Part of a small language model's weights: a variant of Adam for these matrices.
MLP neurons of a small language model. Each row is named by its layer, matrix (gate and up: input weights; down: output weights) and neuron, and shows model dimensions 112-239. Each number is 50 + 10 x the weight over its row's rms, rounded and kept within 0 to 99. A neuron's up and down rows have the sign that makes its largest values positive.
After each neuron's rows, "fires in" lists the words (lower case) most often at its 100 highest values on Wikipedia text that the model never trained on. A number after a token or word is its count.

L2.gate230:40 41 54 55 37 58 44 62 50 46 47 58 51 56 38 44 35 43 43 37 42 50 53 57 39 45 46 59 71 50 38 37 49 59 48 26 44 62 55 76 52 50 44 40 52 60 36 42 56 49 58 44 56 37 45 59 65 38 53 53 56 42 36 51 44 57 58 62 51 55 47 59 54 60 67 46 51 55 61 54 33 50 41 45 51 69 41 37 27 53 54 46 40 24 46 42 61 40 53 65 45 52 50 46 41 66 42 43 64 47 50 47 45 22 43 61 51 55 54 63 38 41 55 51 63 59 63 56
L2.up230:52 43 38 75 53 48 38 22 44 72 55 44 55 36 51 45 53 48 26 53 45 45 41 58 73 67 58 57 52 48 44 30 56 41 46 47 47 58 54 70 60 57 52 40 41 48 65 50 45 60 44 44 50 46 44 58 48 54 57 53 45 42 41 36 59 55 44 45 44 35 25 52 37 46 43 42 55 50 66 47 50 45 34 51 41 49 38 43 46 53 45 46 43 56 53 53 45 50 52 36 68 34 39 60 71 42 47 62 52 50 57 44 50 57 58 37 47 41 59 55 48 52 41 42 45 42 50 50
L2.down230:50 31 41 39 55 50 37 54 48 68 47 39 42 47 37 30 39 53 56 38 67 57 54 44 30 61 39 53 43 56 54 30 55 67 54 50 50 54 50 56 64 47 36 59 60 38 55 49 40 55 70 51 61 51 59 49 50 36 45 47 44 65 45 23 50 48 51 70 38 40 49 64 42 37 49 49 48 53 48 47 59 53 42 62 69 44 53 47 42 73 57 35 62 55 61 60 60 43 45 52 44 53 52 48 55 44 72 62 66 49 36 40 63 41 49 49 56 51 49 56 56 44 57 43 41 65 47 53
fires in: "with" 28, "where" 25, "when" 11

L11.gate579:57 71 57 43 37 65 68 36 50 44 49 47 57 56 28 36 43 50 54 46 35 63 68 53 34 62 53 59 38 55 35 68 51 44 59 51 53 43 65 54 54 71 62 57 32 60 51 52 51 50 65 24 55 26 57 45 56 65 42 54 48 51 58 40 44 50 68 44 65 49 56 64 39 43 58 47 42 53 52 62 51 41 45 57 51 46 44 55 44 44 40 66 54 57 52 59 46 25 58 51 53 60 35 39 74 48 43 40 28 49 63 46 48 38 57 50 48 40 65 55 54 41 45 51 46 38 67 48
L11.up579:62 49 27 54 53 46 45 57 47 47 45 27 54 46 36 55 31 25 43 54 41 59 67 57 59 56 47 38 53 54 36 67 50 58 53 61 61 46 44 44 55 51 48 53 40 60 27 45 24 45 59 56 52 39 43 27 44 46 42 70 40 41 52 40 41 59 44 35 44 59 33 42 61 50 46 56 38 56 51 51 40 58 60 49 31 42 48 46 48 29 50 64 54 55 54 61 53 45 51 60 30 55 62 36 52 45 45 45 33 37 47 42 49 53 42 59 48 49 61 48 53 36 61 47 46 65 55 70
L11.down579:55 48 47 65 48 44 54 56 46 43 53 54 52 45 40 55 53 56 54 46 56 34 77 48 61 63 44 58 55 34 43 57 57 42 49 59 48 45 59 56 48 48 44 64 28 74 64 44 51 52 56 47 53 49 53 56 49 52 64 60 57 55 55 44 51 51 48 62 52 52 57 50 59 42 42 36 47 54 36 62 39 64 68 60 48 28 40 44 45 42 39 61 38 53 52 51 39 41 49 43 48 51 40 53 65 55 81 39 36 84 47 57 33 41 53 67 55 57 47 38 39 49 45 57 57 52 64 44
fires in: "a" 77

L7.gate651:65 52 59 52 65 41 55 49 42 62 58 46 40 44 46 44 60 51 47 44 43 47 46 47 27 50 57 61 59 59 33 52 47 64 51 42 58 50 39 58 44 38 62 38 49 54 52 45 62 67 46 47 62 38 57 48 36 48 52 33 53 37 43 57 18 23 53 42 55 49 59 44 42 51 60 45 62 51 55 54 37 51 65 51 57 51 55 34 38 41 40 60 54 35 40 41 51 28 40 56 50 55 48 37 56 51 49 31 39 42 59 52 54 61 43 50 39 29 49 60 38 78 52 51 44 35 51 41
L7.up651:65 35 66 47 34 54 63 52 54 48 51 29 59 40 53 41 56 59 24 64 58 57 36 57 57 38 45 59 50 46 34 44 35 51 25 51 43 61 39 70 65 57 44 52 59 38 35 58 49 54 52 45 52 47 63 56 49 56 44 52 30 51 36 64 50 59 57 54 51 65 57 63 33 51 71 58 55 52 51 49 43 46 37 41 48 48 50 61 53 55 58 66 60 37 40 55 58 52 65 50 42 59 35 51 50 50 50 68 53 45 40 37 64 54 38 25 29 59 38 48 42 49 67 38 23 48 58 57
L7.down651:57 61 48 40 63 40 55 52 54 58 33 55 39 35 55 34 57 50 53 42 22 33 45 36 37 53 50 63 48 44 48 62 57 55 42 41 46 60 51 55 57 43 59 55 50 57 40 56 47 45 38 22 57 52 47 60 51 55 34 52 47 56 22 47 32 53 58 62 55 48 47 34 46 57 53 51 54 75 53 55 55 60 61 39 40 58 53 55 58 66 55 45 32 41 28 43 66 42 45 48 61 63 48 52 65 74 59 56 36 50 58 39 47 55 44 49 40 62 63 45 36 51 59 40 31 62 53 57
fires in: "with" 20, "intelligence" 8, "eligible" 6, "received" 6, "had" 6, "origin" 5

L2.gate584:36 31 50 45 52 60 57 40 33 38 56 45 66 53 74 77 59 43 44 53 48 37 44 48 56 54 53 27 61 50 51 35 43 28 41 52 40 42 58 47 29 64 37 54 49 52 48 38 56 63 35 57 42 70 50 58 35 49 37 43 58 46 56 54 49 56 58 57 58 48 65 57 46 59 49 46 51 59 48 43 36 50 58 57 51 56 49 56 46 34 39 36 57 56 47 36 49 63 56 48 43 46 61 53 44 35 47 56 64 37 42 43 47 38 47 59 37 72 52 53 48 57 51 54 49 38 63 40
L2.up584:56 33 38 56 56 53 61 56 54 59 45 64 57 70 53 60 53 39 54 48 48 45 53 47 52 51 30 35 64 61 39 33 39 45 41 26 52 48 59 56 64 38 49 37 64 58 27 35 64 40 55 59 64 54 47 44 75 65 59 52 57 51 52 50 62 50 50 32 58 40 50 57 45 50 61 38 46 46 43 46 38 35 36 45 50 56 35 32 30 35 47 43 58 61 52 32 70 53 46 58 54 61 55 55 36 51 43 46 67 39 51 68 59 65 43 57 42 52 67 54 43 43 60 39 68 69 67 46
L2.down584:41 47 53 52 52 49 37 32 47 55 59 39 60 53 52 60 49 47 52 41 60 45 47 43 70 50 62 44 48 29 51 51 65 58 47 35 53 53 49 41 58 61 53 44 37 44 46 60 46 50 38 53 30 47 44 42 41 55 51 31 61 41 36 45 41 47 42 61 25 54 54 52 39 60 43 59 62 31 50 62 34 49 51 33 68 39 46 61 38 55 63 49 60 34 48 45 38 39 49 51 59 51 57 52 48 53 67 55 44 71 42 51 61 41 39 64 55 51 52 60 53 70 50 37 59 60 58 35
fires in: "while" 27, "than" 23, "where" 5

L2.gate427:54 20 70 35 52 60 43 45 47 48 46 45 46 50 63 34 50 69 52 51 46 56 51 57 54 45 48 55 59 56 45 41 47 54 61 46 37 53 56 63 41 67 34 48 46 41 55 41 50 63 63 55 52 66 52 57 66 56 40 44 33 32 35 52 35 43 46 53 65 33 40 52 49 47 66 45 51 54 54 49 51 50 41 64 45 53 57 50 57 48 41 35 59 56 61 42 62 54 61 61 50 55 46 44 36 44 34 63 47 48 52 29 48 42 56 69 54 33 48 61 51 52 46 43 51 47 44 35
L2.up427:15 37 70 63 36 63 51 61 58 51 52 37 45 61 62 40 59 71 48 53 58 29 44 57 53 45 36 48 65 66 58 49 53 54 60 47 40 61 53 58 51 57 51 42 44 50 51 48 51 43 47 45 60 66 47 69 52 67 64 43 37 14 39 48 56 50 48 61 47 29 45 43 51 45 58 41 65 58 41 48 58 48 60 49 42 42 53 45 56 52 44 40 51 39 71 47 67 59 61 44 59 56 45 68 33 38 29 53 49 48 50 32 58 45 56 47 62 42 49 41 52 62 67 68 47 39 50 41
L2.down427:40 41 58 52 34 45 56 47 56 57 61 33 55 43 40 28 50 40 49 48 45 50 45 58 61 61 41 50 56 46 53 38 54 39 53 27 42 48 49 61 58 68 45 57 50 46 63 52 57 51 34 46 48 53 42 52 56 49 44 10 45 35 45 42 52 51 40 52 44 49 56 53 44 45 42 48 49 50 50 43 42 42 52 51 46 51 31 54 45 54 44 63 55 46 67 41 45 67 65 37 59 62 36 43 56 58 67 41 48 78 40 37 51 56 43 47 62 54 55 60 69 47 44 37 52 49 39 43
fires in: "when" 38, "although" 11, "if" 10, "though" 8, "while" 7

L11.gate460:64 46 68 37 43 44 50 41 33 41 54 53 62 31 45 60 42 33 36 59 44 39 49 39 42 29 34 37 41 52 57 61 46 40 45 80 55 35 60 62 56 51 45 44 42 37 30 60 38 54 46 49 42 49 59 62 42 36 47 53 48 34 51 68 46 52 48 61 45 59 61 61 39 42 55 60 51 47 51 35 73 47 45 42 51 52 54 70 44 56 54 60 40 39 61 51 43 38 64 65 38 48 48 42 52 58 48 60 54 38 59 51 56 58 52 67 50 68 42 53 51 49 59 60 42 40 47 51
L11.up460:54 43 59 36 37 60 46 44 46 35 40 45 58 58 61 40 50 60 48 64 49 44 60 51 36 45 63 56 35 37 39 42 48 52 53 54 51 69 75 53 47 54 41 47 53 44 59 71 54 52 69 62 45 36 45 22 46 61 47 35 49 38 35 52 62 45 51 37 49 51 48 68 41 40 50 54 73 58 36 35 54 43 53 46 57 52 56 56 31 56 42 42 51 53 38 53 54 51 62 45 47 39 33 54 50 46 60 44 37 45 35 44 56 51 45 46 45 59 50 49 53 64 42 50 44 47 56 45
L11.down460:55 29 53 52 56 48 49 73 45 59 65 60 41 64 47 55 43 42 69 56 45 55 68 55 54 51 50 43 61 41 43 52 76 40 46 39 45 47 51 53 47 37 38 65 57 63 30 50 47 54 54 42 41 42 54 45 60 59 30 60 58 54 47 54 41 37 62 55 65 58 54 54 56 51 53 50 59 57 59 67 57 53 41 57 43 49 27 53 33 63 48 37 50 53 62 41 62 63 36 50 36 50 47 50 51 67 65 56 56 66 42 52 66 27 36 74 46 42 55 40 52 35 61 53 58 68 55 50
fires in: "and" 65, "but" 6

L2.gate474:54 54 63 31 70 36 41 22 59 36 54 56 62 41 45 30 52 39 38 47 50 54 52 53 41 63 43 65 55 42 40 55 40 43 61 42 68 64 64 35 58 68 51 47 60 64 53 33 58 44 64 48 41 40 42 52 73 47 48 38 31 54 50 47 33 55 50 43 61 49 45 39 41 54 48 40 50 61 40 52 39 39 40 60 56 57 58 47 46 39 46 45 51 37 67 72 59 42 68 50 72 68 58 27 57 65 50 46 51 50 41 68 50 45 36 55 36 41 39 60 50 51 60 43 65 39 57 47
L2.up474:49 43 38 43 44 38 49 44 47 54 73 56 62 41 49 37 44 57 30 55 59 52 38 55 44 53 59 70 59 51 64 52 45 39 65 43 61 41 45 62 57 46 76 43 40 59 48 23 73 53 49 50 57 49 53 48 48 50 58 40 58 54 45 48 42 71 53 49 47 28 47 60 52 65 60 48 51 28 36 33 33 56 59 58 68 39 53 45 43 55 23 51 58 43 55 42 59 44 46 56 62 59 67 33 33 65 34 68 48 56 47 53 55 59 41 50 43 40 56 41 62 50 41 50 63 28 44 44
L2.down474:48 65 53 52 59 43 52 61 66 44 45 48 44 38 41 49 52 47 54 42 72 52 61 45 51 63 50 50 56 17 53 50 48 33 48 45 48 64 48 49 48 53 39 68 70 40 43 57 50 45 43 62 53 26 49 53 63 43 55 34 60 61 51 38 50 75 36 44 57 46 38 38 54 59 48 58 71 42 48 63 43 48 51 50 63 61 38 46 65 65 33 45 42 45 63 42 61 44 52 44 52 49 48 54 58 61 63 42 41 77 63 59 67 50 44 53 39 41 51 58 47 56 50 61 53 45 35 51
fires in: "that" 79, "although" 7

L5.gate120:59 42 50 53 50 50 54 41 46 35 39 49 53 50 32 48 48 67 68 58 52 40 44 46 39 56 59 49 40 57 62 59 45 55 49 47 61 27 65 41 38 35 56 56 44 47 50 34 63 44 50 71 53 44 38 49 39 57 50 45 61 38 51 51 54 57 55 47 62 51 48 56 55 58 35 23 38 47 52 49 56 37 57 51 63 50 48 36 54 57 42 64 59 49 52 67 52 49 67 46 48 58 41 52 58 61 54 39 30 42 52 59 48 53 50 33 66 57 48 63 42 54 68 48 21 52 50 34
L5.up120:71 47 47 61 65 64 57 48 56 53 45 58 66 70 48 61 46 65 51 63 43 40 69 53 30 32 49 69 51 49 47 61 54 57 70 66 44 52 56 51 37 62 59 53 47 54 26 47 27 60 54 40 44 42 35 40 56 43 63 42 46 33 54 52 47 59 43 59 42 62 47 42 47 55 48 60 33 74 48 48 48 45 51 56 50 35 50 55 50 26 27 42 52 53 56 69 49 46 35 29 55 62 40 34 43 34 54 35 37 49 61 55 47 45 49 48 50 32 54 38 58 35 51 47 41 60 37 39
L5.down120:61 57 48 53 45 39 49 62 41 46 39 62 40 49 59 54 51 33 46 49 59 66 58 68 37 48 29 55 52 55 40 66 56 52 62 51 39 55 51 53 59 53 42 61 19 58 66 44 39 34 45 50 58 51 40 44 54 55 59 45 54 48 54 57 35 44 65 55 50 54 48 46 33 61 55 47 53 50 55 42 39 47 48 54 46 45 48 47 58 52 44 44 52 47 52 40 45 35 42 48 43 55 48 50 54 45 99 42 38 58 39 67 59 47 51 46 58 51 66 62 48 38 57 23 32 46 66 47
fires in: "a" 84

L2.gate147:53 30 52 46 48 55 49 48 42 31 49 54 52 65 55 59 57 66 47 42 50 57 49 52 49 53 35 48 60 49 63 53 42 77 29 34 49 56 59 59 40 52 57 54 31 61 50 44 68 44 57 53 40 61 42 40 56 55 42 46 65 32 37 61 57 35 61 29 48 37 63 43 62 36 55 55 54 63 49 50 43 46 57 47 42 46 53 52 59 50 42 39 59 46 47 41 48 39 49 40 43 55 49 26 84 54 46 36 52 42 28 35 46 41 46 46 43 50 43 56 53 53 49 35 50 65 53 40
L2.up147:48 50 55 49 51 42 56 45 45 55 55 53 42 72 46 49 55 43 50 45 63 52 52 53 49 44 33 55 42 49 50 50 48 49 44 32 46 62 56 63 52 50 66 55 26 66 52 53 64 38 52 48 45 63 22 57 83 43 53 45 56 45 44 43 60 46 55 33 35 49 54 49 56 46 63 50 56 71 53 52 65 40 38 50 33 59 58 48 57 49 46 45 44 42 61 41 37 29 36 52 56 34 47 41 67 43 50 55 46 51 34 54 47 55 40 33 63 43 53 53 40 51 50 57 51 52 32 36
L2.down147:57 57 64 41 44 52 47 43 65 45 44 66 48 56 51 55 56 53 38 54 18 38 55 40 63 56 51 50 37 44 46 46 54 52 36 44 65 60 44 45 56 36 63 57 44 57 51 57 29 41 65 51 43 57 33 43 51 47 61 59 45 48 32 49 55 43 43 44 51 55 55 37 52 51 53 57 59 65 53 46 49 39 48 52 56 51 43 54 60 53 43 60 56 41 44 39 50 48 52 26 45 55 56 38 47 55 65 62 60 84 36 53 59 43 34 43 50 41 64 47 55 48 52 39 43 62 57 64
fires in: "she" 76, "her" 5, "sheffield" 4

L11.gate636:64 55 58 48 39 48 56 61 37 64 50 37 58 46 45 47 47 35 46 57 55 52 59 44 49 60 62 71 58 48 40 39 60 42 61 55 33 38 66 45 43 48 60 52 56 72 58 61 77 51 41 54 49 35 50 44 60 59 45 39 72 57 47 58 38 47 50 49 46 43 59 39 29 51 48 28 58 55 59 51 56 68 42 65 47 48 55 68 58 60 40 48 84 56 56 49 56 50 54 25 36 43 66 41 45 42 42 54 62 44 57 45 57 69 52 53 55 35 51 56 33 55 46 41 52 49 76 42
L11.up636:28 59 50 47 70 26 45 49 39 56 48 41 55 48 57 51 58 41 34 59 44 50 37 52 34 44 24 66 46 47 57 59 63 31 48 63 42 56 58 59 55 49 71 56 47 61 43 45 66 62 46 55 36 45 40 54 35 61 43 65 53 32 57 36 67 45 49 53 47 41 57 44 53 60 38 48 51 59 66 55 68 53 40 53 53 44 48 62 58 38 36 62 71 49 53 49 43 36 47 51 39 32 40 58 51 34 56 70 85 43 34 50 55 58 62 48 49 45 60 55 45 56 38 52 54 58 43 48
L11.down636:66 42 55 53 59 49 49 55 44 54 46 47 43 42 59 49 53 41 53 68 40 36 48 61 61 58 63 52 42 44 34 49 68 46 47 54 57 36 52 55 60 46 69 68 49 69 65 47 46 72 57 41 70 44 59 61 54 49 65 43 60 53 48 65 41 48 63 42 50 56 50 39 25 64 55 57 54 55 45 62 37 58 43 62 38 61 61 42 55 42 60 51 38 56 41 27 46 48 40 46 60 42 41 45 33 66 69 43 54 76 56 52 36 48 52 56 42 60 54 51 54 43 42 59 43 58 62 54
fires in: "the" 33, "s" 15, "his" 11, "her" 7

L5.gate271:59 63 43 50 31 54 32 49 41 55 55 40 53 63 40 39 65 59 42 54 53 44 42 44 39 41 48 48 44 54 57 64 50 59 47 38 68 44 48 46 47 37 68 46 30 57 44 43 44 61 45 39 30 49 41 66 46 65 44 51 50 45 52 49 40 61 52 62 49 53 61 55 25 43 55 48 46 49 60 50 40 43 46 58 43 43 41 57 45 53 57 52 63 58 41 51 53 45 48 62 40 58 38 37 58 51 47 29 42 42 60 60 53 42 50 48 41 44 45 40 56 54 46 58 63 56 62 36
L5.up271:51 75 47 54 50 40 48 50 46 63 44 55 65 55 49 66 51 56 63 49 33 29 45 40 51 64 59 37 43 44 67 51 44 34 45 35 55 43 42 42 61 49 58 55 39 47 60 48 46 46 48 36 52 62 68 67 58 50 45 39 40 57 43 44 57 72 41 43 42 46 59 56 35 41 62 54 57 65 54 48 20 37 45 29 67 48 51 41 56 41 54 61 55 34 48 32 44 69 68 65 53 52 50 38 29 52 52 48 49 39 63 65 37 46 52 59 50 61 49 61 68 36 45 52 71 54 66 52
L5.down271:33 57 43 45 51 68 39 54 60 63 57 47 54 60 41 66 55 51 67 60 60 60 46 55 56 47 46 56 38 37 49 45 39 38 38 44 56 45 36 51 45 58 49 71 49 31 63 41 59 61 51 47 59 56 39 50 40 47 53 43 46 60 54 39 73 57 46 43 42 41 35 58 69 34 68 56 53 25 37 43 39 63 62 47 66 54 48 46 49 35 43 50 53 32 46 47 49 64 61 44 57 40 59 57 43 43 53 71 46 70 39 61 59 50 35 48 65 53 67 57 59 30 43 41 55 47 56 43
fires in: "as" 82

L11.gate177:36 40 58 62 46 48 40 33 43 50 59 52 59 46 49 45 66 44 46 51 36 53 59 62 34 40 54 63 56 46 39 55 64 33 37 47 43 59 68 39 49 45 56 47 57 47 46 60 45 29 49 44 45 56 34 59 49 57 42 44 73 29 42 55 55 36 34 53 53 55 53 34 61 47 47 64 55 63 47 66 68 47 59 46 50 43 43 63 62 41 62 38 63 34 46 56 48 25 65 46 46 69 52 38 45 35 54 49 74 37 50 29 46 35 65 51 35 47 66 61 55 46 41 57 45 53 50 49
L11.up177:41 35 30 42 50 38 42 51 37 46 64 50 53 44 45 56 57 57 41 46 48 36 58 53 51 48 44 43 40 38 60 53 40 34 35 58 61 34 55 44 71 34 41 55 82 54 45 36 45 67 49 65 52 57 52 54 46 35 46 71 53 49 35 65 61 39 32 49 43 58 28 51 47 65 42 61 51 54 48 49 44 64 38 32 50 57 59 67 32 51 44 39 44 46 52 46 40 62 48 40 51 53 40 48 49 38 46 43 75 33 42 55 46 34 39 52 51 48 68 56 21 56 51 55 45 53 53 58
L11.down177:60 49 52 56 57 49 59 59 67 50 61 48 53 41 58 43 45 57 57 67 66 38 68 48 54 65 27 63 54 18 49 35 39 47 44 71 42 27 27 38 49 66 43 67 44 62 35 41 56 50 47 42 51 50 66 57 37 45 45 44 44 32 55 55 48 41 51 52 58 65 42 45 56 44 59 47 51 43 45 53 40 53 64 35 54 47 37 45 49 54 54 46 62 59 52 50 48 57 55 49 38 53 46 58 44 47 72 43 68 82 62 53 46 56 51 49 46 50 64 55 42 53 49 40 36 52 65 50
fires in: "and" 33, "as" 13, "at" 12, "was" 7, "is" 5

L2.gate62:52 38 66 47 55 61 40 49 56 51 33 37 51 59 47 43 44 38 41 64 53 47 35 49 32 63 74 50 57 48 49 42 32 48 71 40 43 62 49 44 50 68 35 48 46 64 30 54 47 53 47 62 34 58 43 38 50 44 41 36 31 47 49 27 56 62 51 30 58 50 65 58 41 55 43 48 45 37 37 61 48 48 34 58 29 57 53 64 50 60 52 48 52 47 50 50 37 50 30 67 49 61 67 29 45 42 41 46 50 44 61 44 54 48 49 55 56 52 57 67 52 49 50 55 47 62 41 31
L2.up62:59 49 65 39 63 60 53 67 51 29 61 58 47 54 47 34 47 47 49 56 63 47 59 47 34 38 33 62 66 54 42 40 51 52 71 48 37 57 56 40 54 59 49 41 53 55 51 44 38 43 62 47 35 46 58 64 58 51 48 53 59 52 62 56 49 34 55 50 40 55 61 51 33 44 40 23 56 47 19 39 28 46 57 41 55 48 66 36 50 51 31 37 52 52 40 50 74 31 53 58 60 38 56 60 62 40 51 49 40 45 47 48 50 44 67 52 47 30 56 49 48 32 52 44 49 54 22 38
L2.down62:50 43 43 56 36 46 55 46 40 53 38 43 52 60 49 45 42 45 62 59 47 36 49 51 54 45 52 37 41 45 50 66 51 40 64 49 50 55 41 66 53 55 54 49 62 48 48 59 57 56 60 39 46 48 41 29 45 54 35 47 55 44 53 43 61 41 52 69 42 56 41 53 46 40 32 59 45 32 45 48 59 57 47 41 54 58 52 64 50 72 50 36 79 45 62 46 31 61 63 35 33 69 49 44 39 38 52 46 54 14 37 58 45 39 52 53 57 43 52 36 56 46 68 56 30 46 56 37
fires in: "on" 36, "website" 10, "only" 8, "versions" 5, "battalion" 4

L9.gate82:47 57 50 58 34 58 78 30 49 44 46 52 50 72 47 37 64 60 62 60 41 49 58 60 32 35 57 56 68 53 62 58 41 54 69 63 50 45 53 56 49 65 71 33 43 60 41 53 54 50 31 41 45 48 44 50 41 57 21 47 43 47 47 60 31 57 50 49 46 52 54 46 28 54 56 37 48 47 36 34 59 36 54 52 58 49 37 54 60 54 58 62 50 61 67 48 28 54 53 34 46 47 48 51 54 57 56 68 55 54 42 62 60 55 46 37 46 37 55 54 36 45 34 43 43 52 53 52
L9.up82:51 44 21 66 55 57 34 53 40 39 49 64 60 62 45 55 38 51 51 62 46 54 56 48 59 43 49 54 54 48 34 36 43 54 50 54 33 35 48 50 58 39 52 38 57 37 61 18 59 39 44 56 49 44 46 46 50 38 41 38 38 41 47 54 42 34 48 30 43 52 66 48 44 49 70 51 40 32 44 49 60 56 63 50 50 46 31 58 31 63 57 63 55 46 68 45 53 40 68 49 44 56 35 40 43 51 30 46 52 48 66 69 58 40 46 59 47 38 50 50 46 68 40 42 65 49 70 44
L9.down82:41 48 46 52 59 46 46 72 41 44 35 42 52 39 53 48 57 35 44 49 49 50 45 58 46 52 36 55 34 39 52 47 67 35 51 35 39 70 51 58 55 50 59 44 63 59 60 51 43 36 32 54 50 37 60 45 55 42 45 46 49 46 46 50 48 52 44 72 54 41 60 66 41 53 46 56 57 45 69 61 41 49 44 52 61 50 41 49 53 44 42 20 35 56 58 50 52 51 36 41 52 52 44 37 54 58 66 68 42 72 46 58 53 37 51 25 43 56 38 49 54 42 59 37 47 27 58 58
fires in: "number" 26, "list" 8, "description" 8, "name" 7, "population" 6, "date" 5

L2.gate141:49 40 59 48 35 64 54 43 30 58 43 46 50 66 60 51 66 59 60 49 52 67 47 51 49 43 36 62 54 89 44 58 55 40 34 56 42 51 52 41 42 49 52 38 47 47 63 43 33 31 55 55 57 41 40 56 47 60 49 34 51 48 54 52 51 51 46 28 49 50 59 44 59 47 36 47 42 41 50 55 69 48 40 53 32 78 39 55 42 47 67 51 50 52 56 52 57 70 54 37 39 63 50 39 61 59 38 52 53 39 52 48 54 45 30 41 32 60 57 60 54 62 62 53 42 55 58 67
L2.up141:47 45 52 41 36 70 55 42 54 65 26 45 45 67 49 59 55 67 60 51 44 53 36 55 46 50 53 43 36 63 36 50 45 49 50 53 34 54 32 62 52 46 42 44 53 28 55 50 46 30 45 36 50 48 36 45 47 56 64 35 46 57 54 53 44 43 38 34 31 71 61 61 53 38 36 57 41 39 50 46 70 59 33 62 30 60 45 53 39 49 59 45 44 40 62 56 48 57 57 25 48 62 47 54 57 62 60 42 52 45 59 77 56 46 42 60 42 56 59 40 60 52 61 52 48 45 43 69
L2.down141:47 55 53 51 47 58 50 60 67 48 42 50 52 41 42 48 50 48 59 19 48 45 54 32 39 60 44 26 48 34 50 40 46 46 60 57 54 54 44 49 53 43 51 54 43 43 49 56 77 58 45 48 36 56 60 55 51 52 52 60 43 64 38 46 46 47 44 55 55 61 49 66 50 47 48 62 48 63 41 40 42 55 48 49 51 46 36 46 33 36 60 48 59 58 53 50 35 46 51 59 51 34 55 64 47 43 49 57 63 94 44 39 49 54 42 43 58 51 52 34 57 37 68 50 43 42 55 57
fires in: "under" 28, "at" 14, "medal" 6, "co" 5

L2.gate554:57 40 67 57 48 41 19 54 40 55 61 57 52 41 50 36 60 41 61 47 45 69 55 52 47 64 49 41 53 69 31 61 50 55 47 49 54 46 50 49 49 63 52 46 42 65 51 58 53 52 51 51 38 69 60 54 63 45 47 67 40 49 43 54 41 63 40 42 61 45 58 61 61 51 64 40 42 58 43 42 47 45 35 45 58 52 56 48 55 42 52 22 69 63 29 50 64 49 25 57 24 48 58 40 51 44 36 53 55 61 50 41 57 43 44 54 39 46 40 53 40 60 51 47 59 72 56 36
L2.up554:50 59 50 53 58 58 34 51 71 52 56 64 49 52 59 46 57 36 61 45 53 31 43 39 49 53 55 60 52 43 41 58 56 55 66 47 46 35 33 41 61 51 48 57 44 41 57 53 47 51 31 54 41 74 41 54 73 51 54 58 57 49 34 54 44 71 50 44 30 57 48 64 33 50 60 40 49 56 35 54 40 31 49 54 64 58 51 43 48 46 63 35 49 58 41 53 67 48 41 53 48 61 51 39 57 51 66 65 64 55 58 65 50 43 53 49 42 57 62 46 45 58 65 45 63 60 60 42
L2.down554:42 55 50 55 61 52 43 43 83 58 46 54 35 57 49 58 40 37 56 46 56 40 46 48 57 58 56 62 41 52 39 55 58 42 40 54 43 49 50 26 51 46 54 66 58 50 70 48 33 44 71 52 43 60 43 47 34 55 64 52 45 50 40 37 81 56 37 60 35 56 45 60 40 65 58 57 42 63 55 43 48 47 67 44 63 34 61 39 47 42 54 36 38 36 47 59 51 45 55 64 54 34 42 40 53 42 85 54 49 50 55 65 63 61 45 44 45 52 62 39 53 64 66 60 46 55 57 45
fires in: "as" 80, "website" 10

L2.gate157:35 41 44 56 31 63 56 59 36 61 52 48 45 30 34 54 48 58 58 44 51 46 51 51 36 46 43 51 48 43 64 63 47 44 38 39 49 39 41 61 39 43 63 51 37 77 50 54 37 49 65 57 34 50 54 43 27 56 45 59 44 36 62 50 47 32 60 49 60 47 47 47 44 40 54 43 43 49 46 57 48 32 43 45 56 35 32 51 50 56 42 46 78 57 43 52 62 44 62 47 56 34 56 47 65 55 47 61 60 59 40 33 46 49 61 43 51 59 33 35 57 44 49 46 46 53 49 35
L2.up157:51 59 57 39 40 40 44 51 73 66 51 52 37 40 44 63 44 63 49 48 54 35 52 42 39 35 45 59 43 11 48 57 37 36 57 59 73 40 36 50 44 42 26 66 39 57 68 59 58 49 68 48 48 48 46 51 37 62 45 62 56 51 40 68 46 42 50 53 58 39 47 37 45 30 45 47 61 35 44 48 39 40 62 53 55 47 48 39 56 56 48 59 57 38 44 42 57 47 66 54 67 45 57 51 64 41 73 34 42 53 36 51 69 50 59 39 51 52 40 25 49 47 56 51 44 51 42 48
L2.down157:43 57 49 44 57 30 65 56 62 61 60 48 40 61 66 51 46 31 45 68 34 53 60 39 57 48 59 36 42 38 52 24 62 40 52 68 48 53 53 51 54 46 39 72 52 48 50 48 53 59 45 46 51 60 33 67 49 56 57 40 65 62 41 56 62 44 30 40 50 54 43 66 40 50 43 53 71 59 51 46 52 47 67 49 42 58 54 32 38 37 53 45 42 40 53 54 44 67 37 65 56 62 55 41 49 51 55 29 44 59 54 67 42 48 60 58 66 48 58 50 63 54 57 47 46 50 61 59
fires in: "as" 70, "replaced" 7, "engineering" 5